config.yaml
n_kv_head: 6
positions: "rope"
rope_fraction: 0.75
tie_embeddings: false
init_std_qkv: 0.0237
train_tokens: 1081000000
MLP neurons of a small language model. Each row is named by its layer, matrix (gate and up: input weights) and neuron, and shows model dimensions 448-639. Each number is 128 + 24 x the weight over its row's rms, rounded and kept within 0 to 255. Numbers have three digits each. A neuron's up and down rows have the sign that makes its largest values positive.
After each neuron's rows, "fires in" lists the words (lower case) most often at its 100 highest values on Wikipedia text that the model never trained on.

L3.gate1648:148100090099146113142156170097157149115103147117120136120110102130109167115114122156151177131120125119069120085120163127127169100133147123114145140132119103090098119117132153117117119118128172158151123135159147147106150148164127100105159170146137108160132114103133105135130131106142119130175166169164108099118139185111131118170095121084138115094109133135094152110111133148072153143139150108136153082124127082129109119128109132130160082182118188120179149115137123099119118158132116149097146129154141106115180116156135158115134101133158122157151170121099142096110151153087176096
L3.up1648:122169088121145144103132104081116096117126106103150122142152146152133083116084106106107117143132138140103152110076130152109126127123085092142122146135150113129113129120128135179111127141124113091154118090106149086126139090094155127121114145141153147113222109103128118139131162141107100156150135127137127151121120125109123117076139151134128124114143108157140165100120129136129134130119115145135139138130158096143119174147127139100161098090114126115153183126173116149135090154144135143088119064154153173165109112095173119136144129175149104129142123155173148118146145165096106121
fires in: "of", "love", "to", "mother", "who"

L3.gate2789:166127137146122148130121134091099073142096129119137143165155110170172152123136125133128150171087171153094107146133150175143104122120138121166128109133149101105085062156136116182102123173122120100162145090193131114134129133097145114167126111126147157155136123139148130068130179151094139098160126110110159158132165093075112098112113106102163115103111127114196125119087162159146105088153165152110159139125108114104105138120112183110093140149105134142105057146154132155166129085131155158156138079181154168113101116157101128150116153130065128110119105140114136122146119117131130166
L3.up2789:129149143129146142138135136112132120131072147104104120126105133127161115135150117107134138136123154089138128146103120152152095140128127119125118110131140174195099092071080126128077113101125128107113155119149133119192074101128144146116111083117149131099135105131142100141185147155119161124127114118149107124093115094105137104121149103127142155098147118102104122118101161153154105110134096174120146118108138113093100156159109086127140141107125078143065117134142122157136142133110125132140126107138131137156106147131134144149104146153156138093146119151152136145176105102110132144
fires in: "film", "recording", "of", "record", "digital", "music"

L3.gate619:162129130137122112105105179124116143154133133075102147083137166139101114146135140125165091153102104104111136168152137091113121111146111138122124120133124119125133106155172115107118120159120108126132119101165103150123132084117085158119134123100140147149121144150148133109128177107140135137123122167096113182102114141114149165109139098140131155079144113107096160139118154139114128100069086116139164107141148149122126145122104130134117098183109128101178147139144160128166129146101108095090108130123183128139131140171133141106119137147145140117118126125109142133118125135095104087
L3.up619:123163126121117146114117100107098140160170158111130119116132122132123140105119093138117140145147074083148138130150127153170143160116166110105096123137104138111103133125131130143117064159097141145159148114150122168125130112132139164135128110142125127081106166124150163134069121093089095166158122115105123152152180164125131134131138160162125179112086127130096129122104121120130115093088128170125129105088153072148130131130116115108172102154127147144139192121144134151122113137102178091149123133136157159128111139155105144193107133136140115147105124151111126113079105151114098115
fires in: "about", "around", "some", "apollo", "home", "over"

L3.gate1362:168158115157139128107149145096080146117104118102104108115121166110076118119115141118136125129172114140123158157153160098097158071101122137112091092147119095124145133124117126118098144154143124167113147156118100100159140131128141070081117150090144162108093126111131135113115124146077122125116152152176123109154119115111106089103132148143118141060123101085159099132116102093130109189109142137151146122149102103182173141119137156079140114122109218079155124112107154115139107143105113141136175127149172189159118117144115110114096093149126115125135139114148147119138095125135122142
L3.up1362:152152146159141135167130133137167172136120107078142167084113159106124065126124140155105129084143133163093139149123114083111120164103145120100125060087139127098112149142130141146127205101155172130129157119142117156152154102092109143107112137140113127131123102100088131111108076121130122124092129090152121112123103112118147112117136142166117121133119142071135131148136081098131146131179137125070098115160134127108133110175147162121113134128152172128103092170140137166089106083092122095113110138121156082113140143102163133083146116118105166176170115137161137125124148141128123169
fires in: "college", "family", "private", "harvard", "yale"

L3.gate185:140127134149170116112113193129119154094137158110138110154124147098133098121094143131128154125116119106170120127154075131144132142104145118158092101143073133093116134105136109099098099110078127135119134161145157110110109115152111119145127139187119138102118092141118148079144140112116142126127114128124154130126126132150127125135147105074134145117079125124125133089071123137151129088150178128119113126124103090159105174096154136145150164140105110185099121141088157088169185088128132172134135141129121095124158164150121144111154134133125125146082124131154138092110128173091125154
L3.up185:111099154127111133063081127135161143118101110105132152137140121176121137166168060149135119140158126139114133125105118134114133127156093100078113146126182162132141078108121149155114098123110145147100120112127147142164106149095116106133147107141112099117146124141121099159168177115116140093142059117124121085164133143103122149095126134129166119123161130196112169080138117172153127105133153131140104152155121157117144094084140105085100098184139073155126161146111095113180135117131099123122096100121132123149160146165091144104113169124134144101152111132154132130121132142139171159
fires in: "also", "later", "just", "only", "then", "further"

L3.gate2221:123157128088127111147124184126103157144139140153145079158078132117168107109203121136183134136155124119094143117142127095158099129173127143142111122126132131186137165113142159094080140130119107130122125157155119139062146134161126159143138150122084135084119102118127091075121093110128137155098128120142147075156136149142083191159113142097163147120121130105136135141077133130138125101132108144138116114158127109148160141111081078133112128141121138162094144078092093107169132115119144140130120112161127137118128097142136206141137145117121157166107098120160113134121136131116066122
L3.up2221:129147131102130123109112129143121116159152106130128151117156097149127120110086142120076133108126147143115132104122099165125151124118071155136168142123121135134164130169156179109128115167126117139132133162102140117115128164114163108180127150066144094110148133201129143132127135130064100149100112136090131184135116187107083115122096145109168113117158131119120123103137165144118178145143089137155132159105158121108146110147139162129081106152136185059145157078114152102089112134096146080135116170152112125170102100117100133111120148119067112118101141124103120115135134130133117130
fires in: "after", "round", "quartermaster", "class", "before", "division"

L3.gate924:120114144113092124133113161091154140111135124172153132136163139128096133134144127118175086157102127164094111083110126138152113081138128144122128166151110097116141154089131121109143077154129108109165102098157115167072121147162128175132134115106168141163098119126149111142130124105121135118137145153168096131121138132089123103115184144066135148149140105159112129144147076113113094148082126106154105073173150158122118109121151188117126126143101122110143110103120155107119118132156105116143113161152151148145137114106130140053148142116154172124130081164128111120113056141117158114
L3.up924:180110098161128135109104103151181118147109112161134157117123105153139063108164129155152162137140165159093131102134169119124182136148120113086153134118130157133169145133130132127117081148104143134128086134171138160124130111131116141110133133176138132123146081104122157088134177134096081123102108175158137121142176160099167141100120167124134131156124115133094081095126101140148136101106157123138088132126120179142164126142093139140144112096113156120129144151136161111181181077144142163139086132142142148136136161111102161099145141159098142127134127132112120128106125145112117127
fires in: "which", "who", "when", "where", "that", "while"

L3.gate1715:129129121098125141100161168112073173104071138155168108145112140149131150119171127124178126133157141134097107160137127101133088140140083134174135108114076146114116121112132109158108147129151093102070126134086147108124115142132070161095148176086103107117108143117082123118119112114184110113134129115127144144140104113117130106130127099118140104096119086142161116116120121107131164137109108125104090128141108149128146084097160112154128130095144145140128109106118112148125119145144138118149148105118170162110115080149111120101193098167123119136137098125142126090136157165130133145
L3.up1715:167149136119128123145123157089160147137159153128146101126148132104136143102141130127124127127163119123110113150104094122130093137154084119138112106148101112168102101135131090120080127130121112110112124147115110119152118131090148120155175133092101156119129104115083138148114110108111112113145164149081094120111150153081121143102138194111153119135154124152156104149163123134160114156168104168113126136113100098121147141181164161083145104116126149139151125141117087130136150139122145151091109091133118147120123110122127135150089120115142079139168129156128094102095123112145094069
fires in: "of", "royal", "harvard", "oxford", "london"

L3.gate2811:114108094120071145141140102118154152138109102131138078101122142138098117157074127157123133153082145116100140124127133157148145156105135079080142109168147114141130138146147109170109147173112089151150112132093161145165141114136147132121156116117105116144164090107157135152108145101116105173142122161184124116111183165144130127152123156108144143135133146136095129137168130125132098166134150154144169120103157139136174152087099122125099154177130114139167146151122120128100135119150105154130157093079160159108117106140143133132114123123150158129130127118140157122125067128108107161
L3.up2811:144079091157134152127143139085114143136096119132118112124097112115129089109151127142084137088080131100117080160144134119120125118144139117127125097120120108080089157163150165141141136140109124123164154154131086145134122118124122130107170134151081181123126112114158151101124087148096116152151086136115136175113171131146130153112136112161129143147114118135114129113111116150093144105153134133164132136121120140112161127107089092155132105118122124145121146147170119154172093145153148138080122125108179112118147126154130086115153106129135137156085095137124149118123116173084125127
fires in: "united", "new"

L3.gate754:125162121146092115161141148105134112142127149140101157176135101113132150128130097150108128102096113086125138165147132124153159111128082129110067071131076146123142124124175102129141115129129154105123136112159151149156137151150142068104144171144111112126101099150128157109207201140116127118143118130105139138116135123132155109147120119098166103125115141181134125158116130140131147163090151119166142136130136119098100129128125137104141125146127117148088103127151118133154118132148162112151124137086141172151122083086163113130144110129120103106106146138112168135129122130152095148
L3.up754:113150109146128157133114169126120141107086152087142168107177138086097117145086139123145076105111183105125160112094132106116147143138106141159152141132117146139108120112128128114138177112113132121088122135139141127145138117142165154145126105093148132085116136158123131116127160090109118136132122068168142118138146115115134175148141148170170117093097138119120101125154168174152127144110168125106156141130108122109098149100138163135132149133128158112138139109162144133121090142137122123134153131134131168103099114157149079179119097120135151131129186110108131066145168133141128133
fires in: "all", "much", "mall", "indet"

L3.gate1510:148137126120135138070145134114102166105168124121132112143122135118140137146152127122124152132128155155127137106147124111176169096156135136104073134128123112133108109124131184119096153139125140109156132157109154151181142163161102129132142129079129106154129114103148147143167159124150131128129177137144123166141160132147149111120140122097136111149113161103150131074102103135122127105119134133145114142169137135142142120159116141148120117127113114113179130105122179151114135135093148173153127172132156138092117139165138096089125104118109115133148095116110123143130098172091122167
L3.up1510:096100169106097156092149137119128133117174118102169070141091097110142105130119174116157122135099169152165148148085139139097151092135133153082121122135138119135137131091131138170117120131117109137133108114135112150126103094178166136142103140096100119147125126104106116157157128121152139137187130134143168162132120135088174179146104104118168109105134111083167139110136161123118143147145126142184132097159164125103140129118166129156145071093128132143175090113153130117106116124126126172145146102109142159131111123140118131119122119088084123137163091111102137145105147121163155147
fires in: "i", "we"

L3.gate2383:170142090126133125086149117155158113118092162110116047168136106117128113141159135161129122121144143129101165121183159114057147140130146149112124124155135141137113092134136114131142120131097108135142134126102142194152115139090143116122151101127099123109124128119149126146179141133141135138143180109190127127129106108150117103141131129098130124114130105152101124148135136113121086179109106145103123174115097140125139056136154094139114107136125124150118121110109120127154131127120122125154144158176124178152101120115100105140104109161130167146109107141154146141163157093106078121
L3.up2383:120085115138128187127146164147125122128097121138155095161129144127158125152147131135112111124152189088166116111106152075169088139128149133126171144093172075162157109141138086107121132114119135092123147166150108156123138128116164143166203176166190105094145139109106080140123119123128138110140122158159116091155141116123119149127155133118147125117126104132134135102119138084134134140083091125141123153155102128098130120127119108130107103113113112157083133131084157107117161160122129078115115081111093120128143147160135157116119118091148092121090136111120124152107159099115096148
fires in: "chief", "district", "state", "supreme", "grand", "general"

L3.gate2107:138132115129154089136092115145133145120119100118050141116123121144136103152152090170134138136063144128115094145099113145153138109108110118083153096135132158140160079124132149122125166153112165130142106130105133142134134112129142140088117164110124142143109142128156167135115132096143080115137107130110135144148138135127109135103115133082166115133145099116111156085144131135060157080126101126141121126132141123131110143145098127102137115130109095140133113124159150136060154133135152088119159122124147104134117148119131135130127145156116107060174128150115151086127093138130091132
L3.up2107:140098127148124133101142127105172175142124160152168082152101114131112176132088096113131155134117159153120113138115103136192126114140107109127107134170147125144076124125156096114158143135144172108116093132150137153128167115106118155088140114109099163140107131152159118137170073105122162161134102184163129113146125166104158127112168130134152135181153097169146155108139120103115152140128114139148083107109111123143205077158158149185107134173131132156090111143142138180171144120140127154094163125107128116162098113141065083142079151134143127080107142136137114132086141121130102160
fires in: "other", "contemporary", "others", "back"

L3.gate2696:138124110125122163129141131104126142120155116167151143122120111168141108149152176148155125151101112144111143155159126089104092128120125092130126121078118174125109126114138135189109135115126136147188141093146117137119150113161153091156122128118086138161106154105089174097145181120143123135101112140140137148153161123112136140106092109123116107135132134087121145134120124129105129158157138105170112090079126169182074110131175163137155136104117114186133104123143095112137115090088136163134133113112127149113150147150140126114158151144130161128106160132135205114138113149116172164
L3.up2696:165159137107077106109115177095150078096139127110136099094114113096135143166091159112088093112133118114130138139148131115117155106125131140110161145092130129131110112148131084126171135124146125117153117128110109138101104137138130146132151152110131131148133124135200152130138155139140136126098183172132137160143122118122131130129098124096144140127141155135127111089146121156093160128133133126110143114105130141164130139110120098143118136104118129109155152089095143126092176137159142114169150177114122105145136111114150101161136210184133149084141154115142130102135100168148151168
fires in: "but", "while", "though", "although", "however"

L3.gate94:177137124101134133145133115114088127110131146124140122129135139121105158134138118130126125132125104141110138095170095089070132170140107143117143099104113165135079159157106134150063175140108122117104156153107163085129146101138108108114109178097182106120128128149127083138156125111138140141122073098107135111114143160107141096189139148145162092128158106123149083132114111158146166131108142124135085125099136081157138082143127151142100122185086132134139110126120118132123135065140156110134141150102135162114096109114122126167142128111127117146132119183168100126128097176094112140
L3.up94:120104085142125131111133085101075100113149136115137122116113159178130077144141134146143138109130145154146123127134118074086125142142112158127108163106133118161123118110123155123147143146072175171120167171125133079084141105198114112123149103118136120136118147061117097159117129181155127113126089157117108151129134149132124124143120145126109078162212127111154139112146121126169175128125120123126114105107160108131112102146157115133117139110122101153172109136148114111123110141128114136119150141140148124123124119099138118138144124100135157141139124171144110164118135142077129150
fires in: "built", "written", "produced", "made", "created", "directed"

L3.gate1650:144112112146151165129125069123132151149140129133144137133105119172159113160105169120124148152100119139117123116171111118119117153119125169133143133139092101145124121135161131145122142149080099111134145092066109136124105132111112181152177138113119159114060110101162100122132169086130128141134091142119125089113149086153147121151165123143156132103123137121148104127160115116112152134098131106159102137119161128112131167131146140108145125184137063166125126129128128114161112137162151139144147128152155142121078113139124162140115102096105178100159074122134130103152093133079131129
L3.up1650:124112116130156145135137094111134128157081111175096148147132203118149148127118153128147077125149075133134148130151110142135088133140126131128167080124137149167146123122140134117108103084108122120073151144135143141096144185152116063126164143126146184133110115158138135095126144136144117154102118103160108106142160127135142171115129115129121116149104159115142169111133133132142139092114143139115136137151106086106119111142166124168134139140125126143157163104120149093156078085139125153151097139155115120100100164141138166156128094086095124117148161097099096107083104119140116137
fires in: "released", "debut", "shown", "shot", "release", "made"

L3.gate1881:132153160101125134107122164151109122133136106150126115140131129196106096168147149113111127144161146108139172156187128124130138119154097114128063126120139109117156136089142125095122156108152049146144087108158082163109123140127102164154157118130119142098076117133099104131156137126077151135143152130081147129159123074092134124099134144128134142117129119124131131145145183154130175149119147125129121109164135126122105108105144136094145081131121132113161146109078146115135125115130166121140121143131159164071112076136113147085171172089139125135095101141136104068199118162144109114
L3.up1881:127095100100133123111119183168130116111108091141116130112162141116147103142116122139148133095114114159139168117139079119184109177119172109116094138125117119145130125110092130162151100167071136109114139115133135134167117113146114148147117112097132130130139089164125133148128122120151091138124107125109134113116114104136109140124155128170172148126136181126156162109118156168152139112163112112138102126146158105114153150120147133127101145122119125094108137135130126178175154113167142135143114118130166138119146100116068093146123100157141150133109148159157150092122095175137099141
fires in: "only", "just", "most", "much", "least", "all"

L3.gate1544:119137144120114152127166133128108139137089155131135083112117178142123121140115143130105106153129098141167091063103139123061131158125139157127138154112103138160119117110089103111146085147133079163128147088110125130106118091119132139116160153094126100100103117113113128161074150195146141165124139129125111133154182064122090132125117197107146122115136088140115116130170101159156152135127083143158145143130117164121167061147107148142103119137125108088092115087092120099099115144136126125154135162136136097157153128093151118121144091155143129137153141129142088143136170156131126106
L3.up1544:137133088098118167114139104123109118118115129160097064161132092084105135124123090120078138129133113143126096159117135182113156068104111100128144097086154119133123139105092134100119134098075112121135144112103146135140125140168131142147137131120156133119120149144094124134132092087070115124139148114127155083123060160113129113074103132083173153136098128116141122163161122122109143127115113147131132106126107092162121161101143128106124115113122172156086150122135148128142157118141132129105098138139132112111081118096105118113139103111119134149111136112174107128118140162150147101
fires in: "the", "clusters", "last"

L3.gate1441:165116102137141141165101129089101135115147090125150130143144102175131113122147125126146069137122105097130110146159136097191180113161124149077090096086120123125113094119167103115171110142141133155149125140111083184105140085122144113174128109132153117112124118114154107106163168150100144140169110098118132128135143099098144165089090135073153066078140101094122096142096110114107139155146103131108137126140137126128120090125118146107128140119110147145156169134124137105158130157117129144111177139132163140123149121176120139132141131136142167126110123165134110155135115183118149117
L3.up1441:125126155131109141105101094149135131164143150120126106125096126122122139122137087161141131143114137085140129105144140142112128134111126092153108106164137157121139147130138142148095145158118089148079104082089107164093157110141144123153129062135125183164180130137145143110169147129167144156145109121110148119137125140161075089105100132161107122111143104130139118113114119147103119108128114135157101126152132082154147140136095129123099126117128091150127141131151147124145112104140174144171159095108144111104102145206128159108151118123128129088055140126159123083114123130125133130
fires in: "former", "won", "at", "was", "senior"

L3.gate2096:153112131168140110133108150154160141112141147138107134106136116144142117108098145097133108177118121089107162131095177118122146181103153116100119132097147108139078142159146108179146128115137151141125163173153148150107144149165082115132170109168116150160161124130125149115113076132139127077172127130137138171149116153116116151121093119156122119110124140132080143142096106129148081165103099133080111178107160101118150137101133138117102113174123166157094157122091100119138083075114150164116191132130132131142109164137121135111150116093145134106121170125132130105162145105120123087
L3.up2096:133129110144134130112143117109118072137127160107152109094144113094112082069156132113074112111121108130154151126147157153108149140135125119130130161157099133108135136108120134133072140131161111128129129115130140102109155131120072123179106120091108135157133117112115185111108184118134110083159083106136155162155099132146135124088124129133122109111135128148145064137149151165133119135123104116152104130148153124082102137119118116128164137129114169125106132168144136100134149113154135152160173099123140162172111125126116086110132105123071141145121096122125125128155084166122155111
fires in: "at"

L3.gate2262:107079121111133157086107136085110128144142125124128103121075178127095125141125144133130120109148120139144163107183088151117143119146113112108170135137159105105103119137106140129119085150141112137112113144129115134168114135142146098146127117097118141099158109105121123089105102175106099144192151129113094135154116153133113139102136159154125132096114099162101125142150157089172162152081161130135111128110173098138112130102120090137098091131121072118136118116119103131107117136136140121176155084149144161177127111158125115162160131163131107131113132093143182106134096120083166120
L3.up2262:109129131150156148099190096109107108153074131139168086140104153128119096155152061131125141150090120105164124151114132103124096137152137095134115116163148151119144119131119155113134141129144170093124159108129113101150120121175134152126145102102048151132121126136165091159128139110113144169183130121118133097157110134123127150114142129152087096153133138157124110104165118071134077120066136163106162133137115114125127199126131123125141096151147104101103120088148120132115093111111108146101128108114165159135130120144132094094111151168128156095130054139182104151150119137114169104
fires in: "of"

L3.gate1243:154092128115113138115121151156138134133125088130099125131119130132144128163135127115124137165109135152093106143145146125134136155144137142094148101135135127132132124107137168141139129162135078145132094102130128117135148117115172137155148130147181118116101115148128124113121174139111141109138122127156132128146119148102150094142129119132127113072127086140104130174094138140132138151106105126122130141125133159124167142142149143063087113183125159113139115079130151109116128075102116130110154140112110122158141086180120153083122124134094149125102118106104136129153125146123086151
L3.up1243:141113103149138112107138179150140158137157168133123129119116153161107101117110136149118111072145174122134114132129130147115138089114163117138137119128109120127110100109180135111114129130103120129120141194162131096129161105166159131125146127131106133092131148115118139124100125108124116172172113148176126144137144104136147111149122122096169098159142144152115158124153111122107153113152116087168108065158105141136145143112124132113120148143120154140147170145142167098177097085115119142101125127095134098144091184149152126135105128134156134131153144143127122129117132177124111105
fires in: "other", "international", "another", "professional", "official", "all"

L3.gate2988:138104115121111113168181120148175155121083135101126135125072080171126140158143130131145108148095131108127101125110100117120116146131134137080150138113136137140124138169087129118157116158100104134103123113153146154161119122160160109129130149122140126135139120153128130121109134184133102146128147127159131133144127144087118199131159169138143089137094181107145096133091155114118158127114137083143136104165164132122149149114142077175102128121117106132172108120081130117107100129116097147136058175117147110144116116116140128113143105109155160133147146125129134139064156097107113123
L3.up2988:125151116135171100088113143168093134130153104143125127149124159132138145122107134106138155137149169119157103109151176135129114143130115135127133133136147086129114133125148126079087128142125151120104170130099145115137165152160125132184153126152138119106179152115075111105124131158135176099133121159138169152134121129123163142138121128120116148100106126104168140091110151107085171112119145141123063118133113122149153180090088101134115127094123131117110118120117132119139179132145091103124117107089151091132102113140185132161117151151127134133134118121134106157118142128157125128
fires in: "this", "last", "a", "corinth", "death"

L3.gate2578:151127161162188134140121194122134123073087154167132159101127111117118149087125109108143181129140072118123118170099170093109151111158132137154123100139108146131128137111091122128109101107121130155157116168092123141118139157132093117105145103144111160114109063150152112116151129123163120102153147102110121078110163149143178138126134142126099127098090078168168150149118128144145134106146101156119133135130091093130138126088156114135135132107136163163141091099151130128146105151125113126106141153131130156154070130145106150101122166121181173078137146117109164107117144131163080141
L3.up2578:132143135156120124109115141075082153129119124134104147126147139084157119126112141146129132107085154136099113110123124190109169084136154146161110097113140116130108136157084102113151061163141126126113118129075131120141167099115114131132080143124162122152089137103131130140138113173118059095163140109112120129161084103099134139107098136123136134111131122123169103176105108115140151111071168122146102137136120118104133148123132141139138144103136172138087129092155154160132110154130099151169147130130093177182067155118111135152161108129121153064106114137111117101169146146162111135
fires in: "of", "just"

L3.gate2928:145124123138117132151110119106089110134125113111117117113112120148135171167138137123141067167147156111108180130148146117101134140161099114128098123061137150115113141135140108142120123102123105162146156141162125123129158088128147168103145149124138147127119143127153102152117148104093119150105137149119173146133132129141142124109186115165099131139174131148097123120097133106110109112110154125116110114090122137144135108134167123129089138085114145116101130165172125156143113119161118176107169133081143170134153136162133098126161131097147170139140110121104107149139144116107161146
L3.up2928:146136141157135118144154128097110091128096153106159110117102100063123159125124111116159147106156125098161107114124160086138120134145118092134111135106150155160110161100174126169132130064123119156146131139177114100159123114168210178121125117133137130148120114144110132095071162096095152140065142163111158124107128122142126125142193077110133134124120109167113129088132142127136077131108164124076117117136139130127096143121124131119126127108135153095140130081144140155134174163110085137156170116101104138095141122179160125149137133126120147134131115112150146103135124113140148139
fires in: "of", "two", "single", "double", "sly", "free"

L3.gate1014:090135117136114105086113153101128143135104141114141065173123125138157128123114123149095169116126101144135121127098152177137140090118156107090071150152136086165161127147127110107114121141166135082101114181114135122148147157162085165121131166136121080110127127041100119133134126142101106126112130167123136100113081127127085118133113126108117155134141078135105117131151144135124148091124135171152096119083150125129134155161141096121143094139120103155129144116137159100109137133116160116120154108082125099098118121093116112109091181152181146149087117131107111165117063176127104093
L3.up1014:129143144092177117115155160125091176156135117097106129116102141135123161097121113038092139124090103105136137113188150137138113115120142133134153154129128126144114136124150097153091129128098084137143116109091093123130130110140162141118122101168173098120128128138151087125135153140138140151095137124152106107115140135114115116121147141103155127158105138173149131105145126108132131096159145130142086109141125132083118109110135135142154116161143172106089133124160088151093087090076095157111109155175134143098173166128144094117149131154137129143141100163109136116137137148147151132
fires in: "1", "2", "gp9", "gp7", "3", "12"

L3.gate2453:154117099123165150146125156113120139115149102126155111181137093111078155104127127148106132168138126131134142132106144119096141091140071132098106116145143132151120106160170141169121168165140123151112142110167125122110117114135113145145140124140157129180146131131143115112130136119119136137119127073143144121106130128112138130181128113093130125125089092134094096101116120126129117083136153137161143096138149187138144149114091174099122116144115149175138150111128126129113130138155115184140140146124087079097115096149133151136125164135154141118160132105128191169127131112168118143
L3.up2453:127119163157141148182163140129088103125120152102125155133144099115152123097146156095129137109147111131176126121094069098165126143133129139097163159153127159145096130104137182158118129134144102136143168161151139099156153074175119153124135098120135034129115127091110126153148164142121108141118130097086130105127099156123091119134108167107164171093092136124148134158102146192113100138093140132155120113132130107113135153133094164108135111113146187148193106125124117122124121152128132136118097152163133129142061128139122143085111128116109115130155108100125095114118130098150093139
fires in: "august", "i", "july", "september", "after", "october"

L3.gate1345:101128164127099140165101117151145130151101128139148065121081086070099102149143142120128143184116102136106149087127098143113143188131084130100132093125146118145105131089147096122102124111160155107136143108118122152161182119137145130129074119130135118146087129121141129148144108151141159137118132125147113115154126150133124156124120072168086169105086155105151119122054139141145114161146131135130067152128113115118135112119144117163118129136126141163084079094110103141143139080119156140131110120125178168107150136159122123130146151131119128122125155163118109111146109118114104140
L3.up1345:149108148147114120116107103152135152129133113136148145143109154157159132168116076140134140148139158117108150099159110132142119146096117098137128126139117133119152095101139087081070109146123115122110176073101157141150139142133128119144143120115099165155138140126138157121129108119134156113132116121069112133153166100125136097140125140108105106146125113072113123088094165150120111116133143150163118129127110078156136126110086155107140096110123165127127154133114173107136128149117157148146099089153132144136132173139127102144114094151148119131141140176186131157142159120106150176
fires in: "of", "hua", "given", "out", "with", "him"